Part of a small language model's weights: MLP 1024 SwiGLU, a variant of Adam for these matrices.
MLP neurons of a small language model. Each row is named by its layer, matrix (gate and up: input weights) and neuron, and shows model dimensions 192-255. Each number is 200 + 40 x the weight over its row's rms, rounded and kept within 0 to 999. A neuron's up and down rows have the sign that makes its largest values positive.
A block is one neuron, or neurons of one layer that tend to fire together. After each block is what it responds to, as a language model described it from the Wikipedia text at the highest values.

L13.gate50,211,205,185,182,176,207,195,117,157,150,172,202,189,232,173,243,193,161,235,127,171,185,233,151,187,155,161,144,233,166,229,166,180,251,204,144,243,167,189,222,133,189,60,233,277,186,223,187,207,208,119,192,190,192,218,149,179,152,174,256,204,240,222,190
L13.up50,209,332,232,205,218,205,249,222,161,145,210,245,192,102,200,224,193,169,175,119,191,254,244,213,127,159,231,209,146,161,253,225,227,241,251,137,254,254,257,235,166,174,196,226,231,185,172,217,229,213,214,166,242,191,196,138,246,110,188,158,223,252,196,185
L13.gate350,243,232,198,195,163,177,129,224,149,180,227,140,203,231,253,240,201,161,158,277,221,192,121,215,240,180,163,194,185,127,210,208,196,282,145,184,197,198,254,105,139,143,72,289,146,210,243,159,175,250,163,233,227,205,216,171,155,259,136,155,250,188,220,212
L13.up350,198,174,228,260,212,216,189,115,263,188,229,289,303,199,238,186,219,125,210,188,136,185,253,207,279,210,214,172,258,289,163,206,159,188,192,202,293,218,139,160,245,232,182,197,223,160,163,281,191,228,184,171,230,140,213,282,293,237,226,167,229,160,198,239
L13.gate529,170,194,216,232,237,152,213,287,189,187,190,240,114,218,196,151,182,172,118,195,187,177,156,192,290,207,163,263,258,221,135,162,163,185,218,193,243,227,185,109,146,200,161,196,228,197,179,205,119,197,177,241,229,203,213,131,177,134,275,178,223,136,192,183
L13.up529,176,188,148,151,289,154,173,178,248,209,226,240,251,164,187,172,258,215,143,224,226,184,180,237,160,165,232,257,214,247,220,205,250,223,214,173,213,188,173,169,173,176,224,254,209,231,180,194,188,104,178,223,181,161,174,220,176,182,237,185,214,137,202,227
L13.gate644,168,183,190,146,247,152,207,198,159,244,185,242,176,212,240,138,216,211,217,179,193,172,158,149,222,163,188,178,181,149,214,239,206,251,203,197,283,218,145,112,151,144,186,200,168,210,134,230,193,251,151,156,184,152,228,140,253,166,165,168,201,253,241,270
L13.up644,202,284,237,207,237,225,254,205,205,138,178,233,223,187,178,231,197,215,155,174,192,193,168,134,197,105,205,232,263,207,231,246,183,259,253,196,233,201,287,124,133,152,214,143,213,215,202,181,187,174,164,248,209,270,156,160,128,219,176,210,168,257,235,186
L13.gate702,155,166,192,186,159,167,202,185,192,182,210,239,195,170,206,229,198,151,226,182,143,151,285,166,198,222,266,226,322,186,230,197,222,192,160,166,149,201,235,240,180,177,140,268,285,190,157,225,216,315,178,236,192,216,185,113,188,182,220,222,185,221,190,209
L13.up702,206,204,221,220,163,139,231,263,149,171,179,101,257,187,289,205,214,246,284,204,210,167,296,197,195,162,229,198,208,200,221,237,216,175,195,160,246,191,228,264,197,262,159,212,240,245,245,174,172,159,228,185,214,194,217,256,155,153,170,235,154,194,226,186
L13.gate938,96,183,201,180,258,178,187,223,184,265,220,188,272,178,192,213,236,229,106,151,226,185,241,196,184,195,164,212,246,164,172,228,157,169,201,230,173,231,236,120,275,229,236,168,167,205,207,223,197,117,169,178,173,231,235,270,202,234,221,172,197,194,159,188
L13.up938,303,215,274,222,198,204,226,190,168,154,179,247,159,218,218,123,188,222,234,198,168,238,242,170,208,197,213,330,282,198,187,202,215,219,201,219,210,157,157,191,270,210,224,214,190,211,253,269,185,248,266,154,215,118,298,181,238,213,146,216,215,205,224,192
L13.gate962,178,207,153,210,248,200,161,174,171,182,247,243,221,182,255,187,196,204,197,216,204,239,199,76,158,185,205,226,244,131,157,164,183,186,200,231,279,224,231,167,179,175,180,148,191,229,255,156,174,197,215,198,165,205,218,222,248,166,193,175,224,190,186,210
L13.up962,160,148,128,180,242,185,198,54,210,169,241,224,190,176,208,256,158,175,191,186,154,244,261,161,220,227,212,140,215,187,150,257,185,174,163,206,263,209,176,188,226,169,237,201,184,256,194,270,190,143,213,271,183,198,228,186,199,185,231,78,207,92,166,205
L13.gate981,221,151,216,162,173,241,183,213,185,238,164,210,207,209,287,167,189,205,134,178,253,248,129,278,246,205,147,238,248,210,256,254,243,245,204,209,242,238,230,200,188,251,122,154,210,203,141,206,254,209,216,221,148,172,238,193,192,141,167,172,182,145,229,167
L13.up981,214,235,96,196,209,253,210,231,145,166,215,216,177,122,209,244,189,266,184,232,240,307,184,138,155,202,189,187,249,194,170,111,267,165,258,197,233,262,179,183,206,222,171,215,135,185,222,240,242,139,206,189,214,104,107,99,163,143,196,132,274,208,102,185
Passive participles after be

L17.gate463,233,188,277,190,188,200,208,222,250,187,266,191,182,163,193,177,232,193,180,282,209,155,223,268,227,224,86,175,242,140,205,193,177,266,202,214,195,204,213,181,181,204,149,206,205,188,166,210,190,134,185,168,199,162,165,187,127,235,188,128,168,188,245,231
L17.up463,266,164,249,233,262,238,168,187,198,252,254,137,195,159,192,190,206,206,149,186,157,173,197,216,179,200,186,220,189,153,301,250,160,230,201,201,216,247,177,173,136,242,180,215,203,224,176,230,182,125,146,214,234,176,235,286,213,157,250,171,199,167,170,198
Place/date name onset

L20.gate34,188,195,213,216,245,195,176,205,237,178,208,121,146,189,250,209,180,217,257,216,118,251,220,187,217,181,217,194,202,220,189,184,190,162,164,244,152,173,208,214,216,185,188,196,237,198,148,175,257,222,200,200,190,218,257,208,200,229,203,179,250,203,229,247
L20.up34,168,210,181,206,225,261,183,208,135,252,281,210,155,243,169,164,151,188,188,212,240,140,168,171,261,201,192,181,152,164,208,189,139,227,181,177,168,159,203,222,142,136,274,196,196,210,137,208,126,174,175,273,198,187,129,114,182,247,249,286,221,101,155,193
L20.gate91,178,195,269,215,303,206,210,191,218,197,216,239,164,181,163,165,153,183,156,172,241,197,181,189,251,201,114,242,254,206,143,214,208,172,233,206,247,205,185,161,228,158,173,149,244,156,160,231,166,194,239,221,250,158,230,289,154,219,136,190,264,127,204,182
L20.up91,180,196,189,254,202,149,227,247,190,258,218,255,196,234,207,154,147,147,147,208,251,158,153,173,153,275,222,179,212,196,205,228,163,220,195,172,183,153,210,210,149,189,218,197,125,155,168,183,138,196,240,219,230,113,247,206,208,156,223,235,227,275,132,228
L20.gate222,128,168,236,222,220,162,118,200,195,181,181,170,201,197,231,122,195,222,165,176,248,130,210,228,133,208,209,228,189,136,167,185,206,293,245,277,194,170,201,167,190,155,183,171,182,213,178,278,245,196,181,158,220,162,206,237,161,235,178,283,188,172,219,222
L20.up222,172,193,241,178,183,156,265,282,180,211,260,238,187,190,151,286,186,178,175,252,118,208,219,207,201,210,247,220,161,177,195,188,192,168,196,166,243,197,228,206,196,160,175,202,145,173,156,199,289,197,159,220,212,173,132,145,229,244,224,176,206,204,130,149
L20.gate502,163,173,287,240,299,153,173,178,212,243,207,243,194,198,215,137,149,233,185,200,181,240,234,264,213,270,253,150,243,118,180,158,165,178,240,302,218,261,125,126,150,188,148,193,258,201,194,151,166,208,169,241,183,289,224,157,237,237,215,147,193,219,218,261
L20.up502,154,244,191,192,194,247,154,231,298,166,155,186,128,279,179,196,183,183,204,186,256,171,164,227,214,204,213,220,223,248,185,193,158,192,161,206,153,185,201,180,168,201,198,242,113,206,154,237,231,219,215,227,198,241,212,198,192,218,149,142,208,151,187,161
L20.gate695,128,189,230,209,148,187,226,229,171,212,254,193,219,165,218,157,95,228,192,171,206,207,254,204,166,229,240,318,218,203,167,218,232,160,268,178,195,184,160,175,146,177,218,212,269,149,159,224,172,140,262,262,202,206,143,199,191,190,203,155,216,172,117,223
L20.up695,151,204,213,223,218,221,127,176,255,229,201,104,184,242,120,174,116,228,218,214,196,144,199,266,236,158,219,162,240,232,206,223,204,195,160,225,170,252,136,141,170,217,190,230,170,200,172,208,247,137,216,181,248,208,177,179,198,196,224,236,189,154,201,249
L20.gate716,252,298,208,243,197,204,184,237,224,194,205,231,246,202,206,223,138,285,187,144,157,235,212,194,237,253,177,208,226,274,180,245,168,182,140,173,176,278,105,170,219,199,202,254,246,223,152,223,261,225,266,255,234,171,216,199,262,105,177,164,181,195,165,121
L20.up716,203,156,232,192,226,179,217,250,205,175,238,214,207,214,205,209,193,224,216,179,166,203,201,126,201,243,208,198,219,218,187,177,94,185,189,198,202,159,272,196,197,214,219,257,193,164,174,249,176,182,215,253,216,208,130,135,216,158,218,200,221,219,230,238
L20.gate789,123,197,181,194,128,197,202,220,216,170,242,136,224,306,160,255,201,145,198,244,191,214,168,223,248,200,221,242,204,238,255,166,215,148,199,204,300,208,249,135,167,179,205,170,163,181,203,241,186,214,214,268,148,200,256,129,210,234,160,244,206,198,192,174
L20.up789,172,255,153,179,222,247,151,199,225,180,148,207,213,222,187,108,170,252,232,168,187,175,170,169,222,187,210,158,173,143,154,226,174,259,134,231,195,202,193,133,199,183,230,176,190,272,98,203,198,186,178,206,184,224,224,280,202,200,218,155,186,212,175,198
L20.gate945,88,192,184,218,208,181,253,170,167,157,96,189,146,160,220,203,178,240,221,186,109,248,186,197,176,236,172,191,226,151,151,128,206,240,213,265,199,195,161,186,214,191,178,220,236,174,209,180,189,202,183,209,242,146,209,202,238,216,202,185,295,244,150,197
L20.up945,150,211,189,248,252,229,164,117,198,203,191,127,177,237,247,268,174,142,220,190,153,228,215,217,256,275,172,111,208,168,204,200,159,183,137,212,205,140,174,242,164,194,250,255,213,227,181,222,198,195,195,140,216,266,227,230,148,182,180,180,224,181,139,139
Before a person's name

L17.gate735,222,209,216,195,167,155,91,196,237,156,179,188,171,214,194,180,228,195,233,204,151,167,283,241,155,193,276,120,191,187,240,177,231,156,160,192,200,163,249,234,181,224,198,276,200,213,256,134,241,184,209,173,189,162,214,238,192,162,214,111,198,160,194,219
L17.up735,176,167,237,246,195,252,209,171,134,178,187,125,212,234,235,171,185,189,156,180,149,146,279,185,172,236,242,201,177,189,171,173,240,202,185,251,291,188,219,222,153,153,160,177,180,234,260,260,201,186,216,224,216,158,225,213,169,266,223,164,149,163,162,233
Passive past participles

L20.gate47,194,215,242,177,242,227,163,156,217,216,195,92,121,190,228,217,156,249,211,219,237,191,149,284,168,215,256,195,237,191,225,133,190,275,211,197,176,200,250,245,174,225,201,203,162,198,200,252,161,198,208,295,211,202,247,141,142,190,256,214,218,154,195,214
L20.up47,235,181,290,125,252,220,189,177,227,204,179,210,130,211,201,198,202,189,244,184,238,160,189,259,310,180,207,179,82,177,184,186,227,219,232,271,165,262,227,224,267,210,155,166,175,204,272,194,184,259,168,194,194,207,193,103,206,152,202,201,206,183,227,240
L20.gate53,152,238,240,152,164,221,153,125,127,127,284,201,108,207,167,260,163,206,233,169,241,227,278,241,188,216,201,235,162,233,219,201,189,215,107,271,214,118,133,169,199,262,219,249,256,223,217,234,183,224,261,182,214,196,146,202,180,265,167,167,139,146,259,237
L20.up53,221,169,217,193,204,183,207,161,144,138,205,159,238,137,166,200,262,197,188,171,201,206,256,268,140,204,134,208,149,187,264,219,210,166,237,214,252,146,226,231,179,214,163,235,217,194,255,171,244,147,216,187,285,140,175,201,151,222,198,151,196,263,185,226
L20.gate170,185,190,265,178,198,223,154,166,212,199,172,159,198,278,192,269,188,236,260,162,237,157,342,238,217,194,246,216,208,206,245,186,213,171,215,174,256,195,275,227,202,273,139,144,170,204,276,193,252,226,176,161,206,186,192,200,251,242,213,163,146,142,263,218
L20.up170,204,195,253,185,199,172,164,147,274,195,194,195,157,276,139,184,208,234,261,241,209,202,271,214,170,176,192,113,209,136,286,176,240,251,237,152,196,189,237,254,232,285,206,189,197,198,201,169,145,218,141,189,215,154,167,251,249,104,223,192,157,211,189,235
L20.gate191,169,240,197,146,198,163,180,175,201,135,160,95,185,238,235,227,185,220,263,214,178,270,317,233,244,207,256,228,253,163,113,175,265,205,181,192,244,245,192,207,185,198,178,148,225,142,156,197,270,166,205,215,219,180,288,244,215,134,228,153,256,173,202,226
L20.up191,220,167,233,221,183,199,212,181,244,143,117,162,79,194,167,190,211,185,155,257,202,206,194,215,160,203,93,213,211,189,216,255,211,216,238,182,283,251,186,261,269,222,229,160,166,168,163,217,195,213,141,197,198,224,182,162,212,204,199,196,193,217,169,291
L20.gate496,187,206,187,168,191,159,185,262,197,216,254,229,226,159,178,224,144,169,254,218,216,159,213,129,231,240,228,240,191,246,162,211,256,158,270,257,217,267,188,184,157,235,136,246,220,124,171,238,217,195,204,263,170,195,222,136,165,167,208,155,166,159,142,235
L20.up496,130,198,251,180,182,186,88,284,217,251,206,229,177,190,151,139,212,290,261,233,194,158,152,208,234,230,212,212,254,187,286,209,248,208,230,244,208,165,215,216,166,199,130,193,138,171,89,193,177,248,162,205,201,211,226,147,182,177,161,133,222,146,167,168
L20.gate504,223,167,191,221,257,188,236,280,263,159,166,164,180,100,241,149,177,225,218,221,194,176,150,174,180,246,136,207,196,161,199,194,140,191,232,238,136,235,205,204,238,200,210,244,282,185,216,197,202,230,237,177,181,265,175,197,204,255,194,210,229,224,212,248
L20.up504,153,238,190,168,161,250,199,114,142,213,241,131,176,210,208,251,193,215,183,267,220,243,210,248,266,195,219,157,225,204,199,156,227,225,212,254,163,162,217,219,147,176,251,111,237,299,198,210,140,134,169,183,163,123,194,169,181,167,191,205,207,204,103,222
L20.gate822,214,214,180,172,203,153,191,134,201,192,246,240,201,191,78,161,175,201,261,177,270,216,223,157,268,236,163,219,273,159,226,234,252,223,239,221,151,204,236,166,191,158,209,200,172,253,200,178,221,268,199,217,249,204,202,183,149,218,178,192,141,155,178,200
L20.up822,142,172,278,127,193,217,168,210,193,203,193,237,138,215,205,212,202,174,203,191,235,195,165,176,259,167,207,190,229,195,211,233,257,232,181,210,225,247,198,94,232,206,111,161,236,233,165,207,178,220,171,193,209,216,186,195,209,204,214,154,226,154,126,216
L20.gate915,210,261,256,234,171,179,176,153,205,208,210,139,182,111,147,210,278,221,167,190,208,280,141,123,207,200,210,181,162,135,213,128,279,152,214,274,241,257,224,134,195,208,212,218,223,251,228,215,191,210,271,214,171,219,198,127,173,236,212,218,241,240,168,219
L20.up915,146,191,164,226,201,236,242,215,210,265,244,200,238,136,156,226,207,224,217,218,244,222,253,173,175,163,247,256,263,203,178,213,237,202,224,277,182,116,271,247,195,240,206,285,159,205,201,193,229,149,194,162,178,203,211,199,154,219,202,275,161,220,241,172
Name syllables and passive participles

L17.gate274,193,165,179,205,223,196,113,227,204,168,201,183,101,168,213,131,150,133,310,225,152,183,220,263,195,187,179,168,253,222,265,226,198,172,182,162,169,249,225,191,187,211,196,151,180,146,180,204,235,228,267,182,200,202,226,233,166,196,126,115,195,208,209,221
L17.up274,183,204,178,232,241,97,209,301,222,258,159,183,196,233,235,190,202,210,171,203,157,177,193,199,197,201,223,189,224,137,264,233,227,183,188,290,222,185,183,200,114,138,246,232,183,225,150,183,191,211,261,174,247,183,138,223,186,185,166,206,203,206,186,221
Before a person's name

L20.gate70,169,127,221,178,216,181,130,232,217,247,252,233,222,151,174,225,154,207,197,146,204,232,247,188,214,156,185,224,211,151,243,203,228,175,183,223,106,200,260,156,173,216,160,183,186,199,204,200,141,205,225,196,199,189,131,140,159,252,162,204,185,148,235,258
L20.up70,177,107,181,175,239,182,277,211,223,174,299,214,223,155,188,252,200,132,226,196,186,315,136,180,294,230,153,195,247,196,222,154,253,224,218,178,172,262,259,213,226,270,169,193,223,130,213,241,198,211,198,196,219,163,216,158,178,141,171,155,141,237,196,207
L20.gate101,125,232,210,231,205,172,163,196,203,285,248,170,189,261,190,208,182,185,167,203,251,181,280,183,208,189,200,231,172,221,216,211,180,257,204,193,165,164,263,203,99,141,128,210,232,225,281,150,102,226,218,228,210,164,223,192,211,225,147,141,156,143,208,239
L20.up101,197,181,245,211,199,124,206,273,199,255,196,159,184,172,219,173,97,203,133,203,170,199,144,231,215,204,120,177,205,196,194,270,182,209,167,202,164,230,250,217,170,206,180,218,183,222,222,225,155,174,179,248,201,182,250,182,166,143,177,181,216,143,215,205
L20.gate272,243,144,280,160,217,191,206,183,222,218,210,200,152,188,201,199,176,208,181,159,156,183,161,211,93,210,218,173,221,185,217,181,161,222,196,199,178,190,174,239,176,162,187,190,229,206,249,184,272,166,194,315,182,207,192,194,245,324,141,151,194,252,202,268
L20.up272,237,187,189,163,153,187,273,198,195,164,215,224,190,244,181,229,141,190,239,169,170,263,188,152,182,191,193,202,197,272,160,233,260,167,170,247,195,301,242,195,121,211,195,129,224,188,216,284,191,157,239,195,243,230,226,170,161,215,139,129,183,189,222,232
L20.gate366,255,76,266,207,202,179,191,208,173,249,217,238,154,186,162,177,212,172,176,166,231,194,220,197,189,200,166,160,178,184,178,166,186,223,179,205,131,240,243,184,121,144,180,215,211,168,207,163,230,173,231,212,186,190,247,200,226,277,156,206,182,171,250,190
L20.up366,149,171,293,134,196,166,194,123,285,211,225,225,255,221,227,252,207,204,218,285,175,230,180,210,165,153,132,170,223,173,237,262,181,230,199,224,284,302,193,186,244,219,170,182,185,178,168,187,254,178,157,226,217,192,293,190,173,155,174,162,156,204,189,269
L20.gate407,184,205,266,213,235,238,187,117,233,220,203,245,203,207,286,243,147,155,188,232,192,199,220,218,228,253,164,146,234,207,193,216,180,258,111,136,232,254,216,205,179,200,161,230,249,266,167,176,230,124,220,136,130,173,253,158,240,223,190,248,238,146,263,187
L20.up407,176,165,222,216,210,190,190,250,281,192,137,112,305,211,190,241,142,205,212,244,193,175,176,175,256,176,175,229,172,127,219,206,205,191,269,199,190,190,117,209,172,156,118,222,248,192,164,196,250,273,149,128,257,199,171,255,233,180,218,206,218,151,228,222
L20.gate828,199,228,226,161,205,242,288,205,172,276,240,128,256,183,229,167,174,159,123,229,193,221,215,221,256,246,144,230,165,173,126,239,255,250,187,166,223,184,157,156,179,158,211,153,196,248,148,185,218,147,207,148,165,203,202,179,148,200,198,154,153,186,255,177
L20.up828,221,230,198,79,205,142,219,224,176,202,185,213,182,253,292,252,180,281,180,171,207,244,220,160,220,207,110,164,121,197,115,238,300,188,225,219,215,187,139,178,169,190,193,226,214,199,195,165,136,164,194,179,172,162,258,197,185,178,130,110,236,223,247,185
L20.gate892,164,262,231,181,180,273,204,123,162,242,194,157,197,241,264,222,183,186,174,236,144,136,277,188,265,225,144,288,185,167,200,197,214,243,167,149,183,216,191,138,217,193,196,225,162,167,179,224,267,200,254,169,245,198,179,257,257,177,124,275,267,145,254,189
L20.up892,192,157,191,186,142,206,247,198,323,178,213,179,236,202,212,167,236,153,233,179,199,165,148,138,218,162,201,169,180,224,178,257,235,237,229,183,221,198,111,214,289,185,174,235,114,190,165,192,190,195,209,242,170,161,246,229,227,238,107,232,117,243,220,273
L20.gate923,109,96,216,193,228,235,261,217,176,231,227,204,273,160,283,208,223,164,208,173,156,161,237,237,104,212,215,192,196,281,133,173,201,187,168,177,261,246,216,147,160,172,248,171,168,262,201,182,213,203,228,201,239,182,160,250,235,228,216,224,204,153,179,204
L20.up923,204,158,141,232,154,238,149,226,221,143,254,74,172,174,270,182,170,181,194,159,202,164,206,201,210,96,203,207,191,255,204,215,211,280,124,216,232,174,175,131,181,214,159,136,153,215,262,201,179,200,168,198,183,156,266,285,216,192,155,215,197,143,258,192
Comma after place names